MLP neurons of a small language model. Each row is named by its layer, matrix (gate and up: input weights) and neuron, and shows model dimensions 160-255. Each number is 500 + 25 x the weight over its row's rms, rounded and kept within 0 to 999. Numbers have three digits each. A neuron's up and down rows have the sign that makes its largest values positive.
After each neuron's rows, "fires on" lists the tokens most often at its 100 highest values on Wikipedia text that the model never trained on. A number after a token or word is its count.

L3.gate453:510426510516524486472523458522500525478479523494524500481529478491507473500482517509504509478451483464479510460500475484448526512455490494520495494471445476505501447520508485483499484518495527482489434513510471523515515548551493534520515511498514484501535503512496502490500556529500466531
L3.up453:477519488507505483483513509510492524500464503476490510482553496510499523536469489490459450509513435510486503529521461500463486489493487494511490477469487504504519514519476509511505522526484534469517501544530508525528487496508483480530498559503543524512482469428426556519498549500469467480
fires on: " (" 33, "l" 19, " (2" 15, "[" 12, " St" 6, "w" 5

L2.gate611:491534510493490533474522491479480494538501491491536497521550530521521503473513521524498484513521469474463505501520448465513514462505490470511454492481507514521508473495508492521510489535537514487535491552484548513527489436464530477495468494524538527498542505516478479468502485505517462446
L2.up611:474469443495506542556464503503523458521504531472527483507490512497527488540439502494554466505494502515484500495481551496507519497516544516484478535527503506479511503514509510487486524445473502495484500528512548454477516496505467568484493483501494502489515517517483473530457529489493494462
fires on: " |" 100

L2.gate534:511481494493508499494522501503498493510468496493510516545509496514533506486502487517508481506496504512491471451513518457526478492531467492463489488508483472506523507491493477499488565525455527451514489498435516497495553510492469491474504522499527513555515493446547510540455509558502527505
L2.up534:496525510519490528496456468488507521505506507492500524555464517477483489530532504498515482509507474516498505473516545480456514499507486506524468515512460468541473518500513463516529527510470482490474485516471524485454477500543501471500531488499504498486543502538480470461456522516548516529
fires on: "," 100

L7.gate544:504504490525462522467513509470515490509500514499556514477521495505519480498494537492543507556526514530481489482463537490546489507455470472485467483555489454500535511496503528572495494530525512458504501445531525509524454468521464494507500471548451500492522458529501473491522445500507522498
L7.up544:525520483522532444494531500499520482510462466525522489504481517511507474486541499532502504504492515467492500499493466518492511532495524501514492496460491501496548510514474486493547514499483500500499446518513534549489481480546468477471428493435472536509489498504474468520490487461485552493
fires on: "==" 50, " ==" 29, "===" 21

L2.gate422:448492537466512487478513517490469475483469492559477502549467497510490468500510513506480478485495515482486463504509481510490482499431461545498485534535502527508489477502490540541510541491504499465443484546493463522536489505504457509514500515525504471507514513473489495494495492538484509563
L2.up422:476559532503525513539513485426519527510479503557509480527522514543506494511473506490491468476527527518474517496484466509482502494463520567503437506494454519457487453506485530487477547521523481481477490497536492496539489486497495524490528524479549471482502503474514505513513477567496499500
fires on: "ild" 20, "se" 16, "m" 13, "ation" 10, "ater" 9, "y" 6

L2.gate551:466535489519485475455511517493486478469470510469499535507510440525532515498499522518489463497494475513510542477504476500521550483462506492525496486522483488512471512492510526451510509490514523511490511498505484454465548490462533520494501463532487486524519478483510552568509459506499523541
L2.up551:500513487526508508503547476476488509503515489513508545567476461500495508532488510497539470465473459484480466498512482483505519513490472518511502491479469475511524518489518524478499488473494482487498508510527540492424516525494488489480506472518533490504553458462457533484501515457493512481
fires on: "," 98

L2.gate122:505466478497488521506524503469503527455525462508495497492479504520496481485546508461504470459485479491514482486540450485494540469541468546474484490484516495515531526479466506535504471501465486475569519495485487472491493507494491496505547453508475473485536529531500506492491562473435498474
L2.up122:514527520480529492497502484472464476490500484523480500557511479463456504472510483482482517499459538504467495527466532536489515471552526510514495544501521489500456478513481530507503520500485453501487512532518506493542531531523532541474532506528490476486512479512507479501484483447479507508
fires on: " r" 95, "r" 5

L7.gate684:505491515506502505516544491510520490474517494568515486510461507504525535487485512504494479471508467514492529514513500532503536485535494459529543484499477538484502518538503504541462502514480534512497475485514519541509508471512494543510478484497567533489497501533464473503481498502459526480
L7.up684:493451514473486505478458509482502523508500482460514520495454490484492495504467505513496543472510538534483509499526458465501555510462502478493503517455447476527508508477526532493492472516524476477502479489511476488513504416538507522506516493536514503513533474531529502539506478495531531507
fires on: "m" 20, " N" 10, "am" 8, "an" 8, "-" 6

L2.gate631:487505560520523496504490458481509475487465509509510519450512520513497430507523507469461454549519523525515491488487500486483537478449501474528519515517529468526475485480502530489502477548497477530492515484494516509522512511533497471555533474451478493516496532454514530504533488487464507489
L2.up631:555512514526452529482461489491529500500503462502485495501479521553481483518497490505501511492518527497482498483467488512474507476523524511529548505553494506524534480476511506503490486551507464534540520476444527497490466493528545469529501461489530469547483513487495504551535475500524475505
fires on: "9" 54, "8" 16, "i" 6, ":" 6, "3" 6, "er" 5

L3.gate645:480524466521507505488476502431478461510470534492494504495503482473543493471475510516490504532436523542461499494495524464509495507548526509500518535450560445484552512514514516504447514514508503462553478524482517490523532554543530516518528546507457506533486490450534482485482482519505505541
L3.up645:490490482488525505500513515516481543490500507476483500507483481454488484499458525497564479473472460524502486535508503476524502489460475509494487515500500502446484509559480503496496475529481493503530506480456475453492541480506476487516477473491523511533524514516481533505492551527522516562
fires on: "ong" 36, "," 21, "s," 9, " 6" 8, " 8" 7, "es," 4

L7.gate252:515457505505504458525543507448486485449501462473454481544516497500532490472498471475508498487463497507480529464472456529505490530509513484536514494469473498519488508481532498476491487487473467485460492516520463481523497533477476462503504509499489502502524518452467519445483517538478560506
L7.up252:489479461527438480508469514499491521522498488510509513494484513524517518499488500510454461492516543478518498490540495517478496517516422475507541485490493504487513480470521533546512491534509514466447514488524483503447520497474466483467472518503464500519527512424499541529504543512524519524
fires on: " pol" 35, "ol" 26, " Col" 21, " serv" 5, "m" 4

L2.gate380:508507520493537483494492481508497525447521525521499496493509510558477515525465484540540485504505456521480483489477530483532484507516485550520508482478526504506484477495474500469506516510525473528510434517441493515511514473515503517539481516541515503474543501526455525526504497494526498495
L2.up380:531499501484515496514526483526456523476526491524485510520508500497464491493506535464488536481519448493473497525506490493489529489497482476503548493471522495505507491476508474459503544525494538535503444551498500487474480499503504520483547532500483548496529530508503485522533481476502472504
fires on: "-" 100

L2.gate199:533544486435491467490443503473537488486527548492477524473474487460486494502512481514528510547508479509500492455492512492473517480569510489451495470503525483501480488545514531523484498506518496494513492519539566460488473517529471478505541489508513511507458546491524462551473471513497515498
L2.up199:523478523475486513472459493498517465457528482518518523472477541522494488515509500452497453495552515512553497500490521559547521532483535516502521501490489510493533525503518486479466471451521482488560495509477500519487526500504499467485465515497553496503523500510523499474482490473489491488
fires on: "al" 31, "ember" 20, "ay" 9, "able" 7, "im" 6, "d" 6

L7.gate360:480478490519476511446515500451523515485552528511534461485472533485460494536522507496520497422504488489501431507535513439526501509526507510496499511492508515521494477501508476527539477510505516489472536483511493519519525522473475473516519532478507498473464506475490479418500482527475485509
L7.up360:471519491480489472492518508459530551485544546499536523509490514532522451508543520470509478492520527482550496498507478514518483547469527491559453531509481541502495428491506516464489497444529531465468502488509564519465507500490487444510479531488468493506520462522495506447496468528507485521
fires on: "A" 98

L2.gate38:489509478527459480543506487474499493531510553540513471491489513482504503481454520525494498529498503517491483500514476548498510541512511463517525483479418504493495504529478448442503494497492559477525479527544523547500483485520479476451515523480553493474525473497508471522492491491485508502
L2.up38:537494522508499498503488511469552484493510529494461463518465491506531487476515503518459515519487532493496489508476511526496529497520485516500528473498502493513435523547511497501525511506508468487486496520507520486483489456480457503488539473512492555530491490514515510514534505467526530469
fires on: " B" 30, " s" 18, "an" 14, "ed" 7, " S" 6, " N" 5

L3.gate503:443440500487495508525512501515510503537484516510484502514517460523522495455488482513503484482514521478518503525513518503552508506532515467492482539452484510496479454490489523501508521537486531513531519547448567505502541489479520515564512444529535529521516479487503509509461541517495508478
L3.up503:483475509486583494541488484472461512514478508475486494560521473488489465438487527554492468496458490504528496500468500503522504465498506521487453547496484494484470482502505538515492517490490477502482480524490514478492499551488501489499494470496453510472489522491483502514486486508496547491
fires on: "y" 25, "her" 15, " |" 14, "er" 9, "a" 8, "ist" 7

L7.gate652:491449527494473488510470533505501458498499492477526501489450478572445492516496492477524475474483536463468500481468472524492555480500520471477501504487508475533546491497504496483502546471478518494516497472500482553458492472526487478548536516516484486549498470537483516506482501498505479530
L7.up652:485501521517472461499505482550516523503535469517537499491496501567513477474452521500488510545499550433524505501543488444469497515531531488502530528447538485504478473492506493498501525532487460478524471511515496490485467488526525550477482493563485528496505506527491477499546535476525551481
fires on: "o" 50

L2.gate124:460472503506497501520494518521527502494495494460519524560503460460539482521524487488468485501505500491533487488473508472481514475541499525507471521506490499500496488479539549487535508487513467485527470516531485484491504479480473529525507502531492482546493494470496504515492488482486503525
L2.up124:447507548494556487497496556455488559520508462466475518515498475485512518529523463513505501478499502509477530493457501540516464474484502471499501506516463472496516538510507554518483493544494497510515504492486492492516497509510502531524493500497499515540470464550523530490543494515528468481
fires on: " |" 53, " team" 26, "ec" 6, "em" 5

L3.gate324:509555556496494508506539508547490512482502531491481501494487505495486507508475524505525495476546516528473483502527470516489501505507554480506501502466491503491504501516495493487502518450483525487480489500492484534504500503518469487521483469535496471477498518496532549525485531449479512499
L3.up324:495481466529522504522474535518491506474533504490521484509487494483511476492489520550452479542481498503485527510503548501524482528468522511524549528465531468473487528496546507499514549467488470468472500514490521481496524492502462530503473500541471472510502506526536510483504507492501477560
fires on: "i" 15, "ia" 12, "st" 9, "th" 8, "ies" 8, "o" 7

L3.gate206:503478517486466530508494558499484460514458517485470469466516503491491458486508486504502472513473517501521492519521497527507502461521511491505511522530530466483497496509460446520499501495503495537480508534496497538481482491540521491491479466530484480482507495529482467459476510520493520481
L3.up206:487496511566512487530487520508477471533445505559517470528487482532513440553502515492517501508509485511534507486479525505509509526524455520487489506512528508519467484477487473502524505502528532479487495521546546498516464436512499466507516503531472522526530491481491534521484506494500555535
fires on: "S" 18, "6" 13, "C" 10, "–" 8, "in" 7

L7.gate430:461482497480501515533510522461543487499491517433580530526482504546476543451485463514487517528490539511469479514534544510491513502509503501559513542540510505483505520507511508505482509548520525514548532527561499487494542500491501500492493498490487538509569500457476533479446476548499485504
L7.up430:487462496453516436470509525536494472497501481454493514508513519517494491485491495497485527476509512489533511468487526470483475504543512543496461515484515466480525547504492497535560483524454460498505560498495465519481531484483500494477471494485461467545495449501489541547505487503530516489
fires on: " 18" 24, " United" 18, "outh" 15, "^" 10, "orth" 9, "oc" 5

L2.gate606:499485479513509504509455479530493538487531489497540492482483533504519504562423548515526479524501462479479489485509461514474492525527506501529510532505484526490490525451503488464499522511507490494493475527481509469483514453491469483496508495495505516511487481484477477496462513497524508485
L2.up606:487438509470512488489575519514538527544509485486470470475495503498499539481447506499501539515488459481496521509490508479495465488456531479506529515549510482503477528503509482467569457501488469485479447509505518515529468550522513523498496494509516525496548495478502498510526476516538477483
fires on: "-" 97

L2.gate602:488499530509563455502491482488488548483513515516487464492508550532466487535486478451529522465543497494523459460549519501478546514447451523513484460530479479501494484505435482478518519484505559508509528481481495508522484477504517520510522520492524513505490490500492526506454506508431499530
L2.up602:494539465492508495478499496478541515476524539511523495478464524487512492495501489502490502529483496547514501519512467500489527526512517518460526526533510549499479485515517533490517524490574488519487504523526479507531480512490494493477570475508495523512494506505539480506528488508514509521
fires on: "er" 50, "erson" 14, "A" 12, "." 7, "ual" 5, " Car" 4

L2.gate654:510485483511495458463509490510541496493482497517513542533495476470494504506486549492501517488499469492513511525513505504500474525496499502489542541522542478506495526498528522596496553481495533488510471510516466483525527535495429452496476493487453545495512474486480529531520528483493532506
L2.up654:481492501559491503490499479500512483510481465521470527485527502540501512503494481474505525519506494506523518492506504469508490526512520505503489539461516534514441480480475506470483512453456544511505483496502519507510534490509428478515481519492493505518488463480473492512501511520493476480
fires on: " N" 78, "n" 10, " Nov" 8

L3.gate153:514507532477513461520523471478501512490510545503514512479463488522483508458533502483517455496463463482518492469503515493491472485520490479516436515496502516514493514465525463525499484503524505502496456516531488529536492517522497546514494498452466515459512525461490475485499535492457477491
L3.up153:485519446553497521505460503483526483534488487509527477506486507492504477522520544518488496479494503483511532488518523492520492511494539524516494468474512525493519494513522472540519520417468508425493502530499509519536520496499471553485515493528494537494496527482508526488496551504514508531
fires on: "ar" 19, "tern" 14, "|---|---" 13, "ors" 11, ":" 10, "R" 8

L2.gate279:470530503484573497505508477472471505509524503538510493486504479526484464453470530549497488518516527491478502506485488480497480489519481542533438475487492498532489460504483531499519515528495513526561494506541542530529450491507497522472504536491515467471508479483491550514455494529509489502
L2.up279:488517518515540482456547505499499508472487522493512493508512479515488482450544509481495506470534497525530512506498498526493495491511528512547438467516508534538492479540500521554495503510466470505504474469502530500490521476489492519512526481483524476511476506507515518491510508509497504469
fires on: "ational" 27, "n" 24, "ation" 19, "y" 6, "ame" 5, "ic" 5

L7.gate143:501525500498490510518489509514506467488475477479480502497505482521550501479506452507480515497533516482513491516468481526489439473479484490466501496543427536518465503472543484470511460492503510481491507450502513503493502488468519475507475468473476457490520524507510464499482506488514525508
L7.up143:476488510524502498464512503499493509508537502479509517483457504505502514476521457538519518501519504475502509497486511472530460473512519463492542500526492496497477544498477501515503520497484496514501560520515525508476514525463471480547480520528513539512475505493552495490501475538517513523
fires on: ":" 16, "ce" 15, "m" 10, " g" 9, "em" 9, " |" 6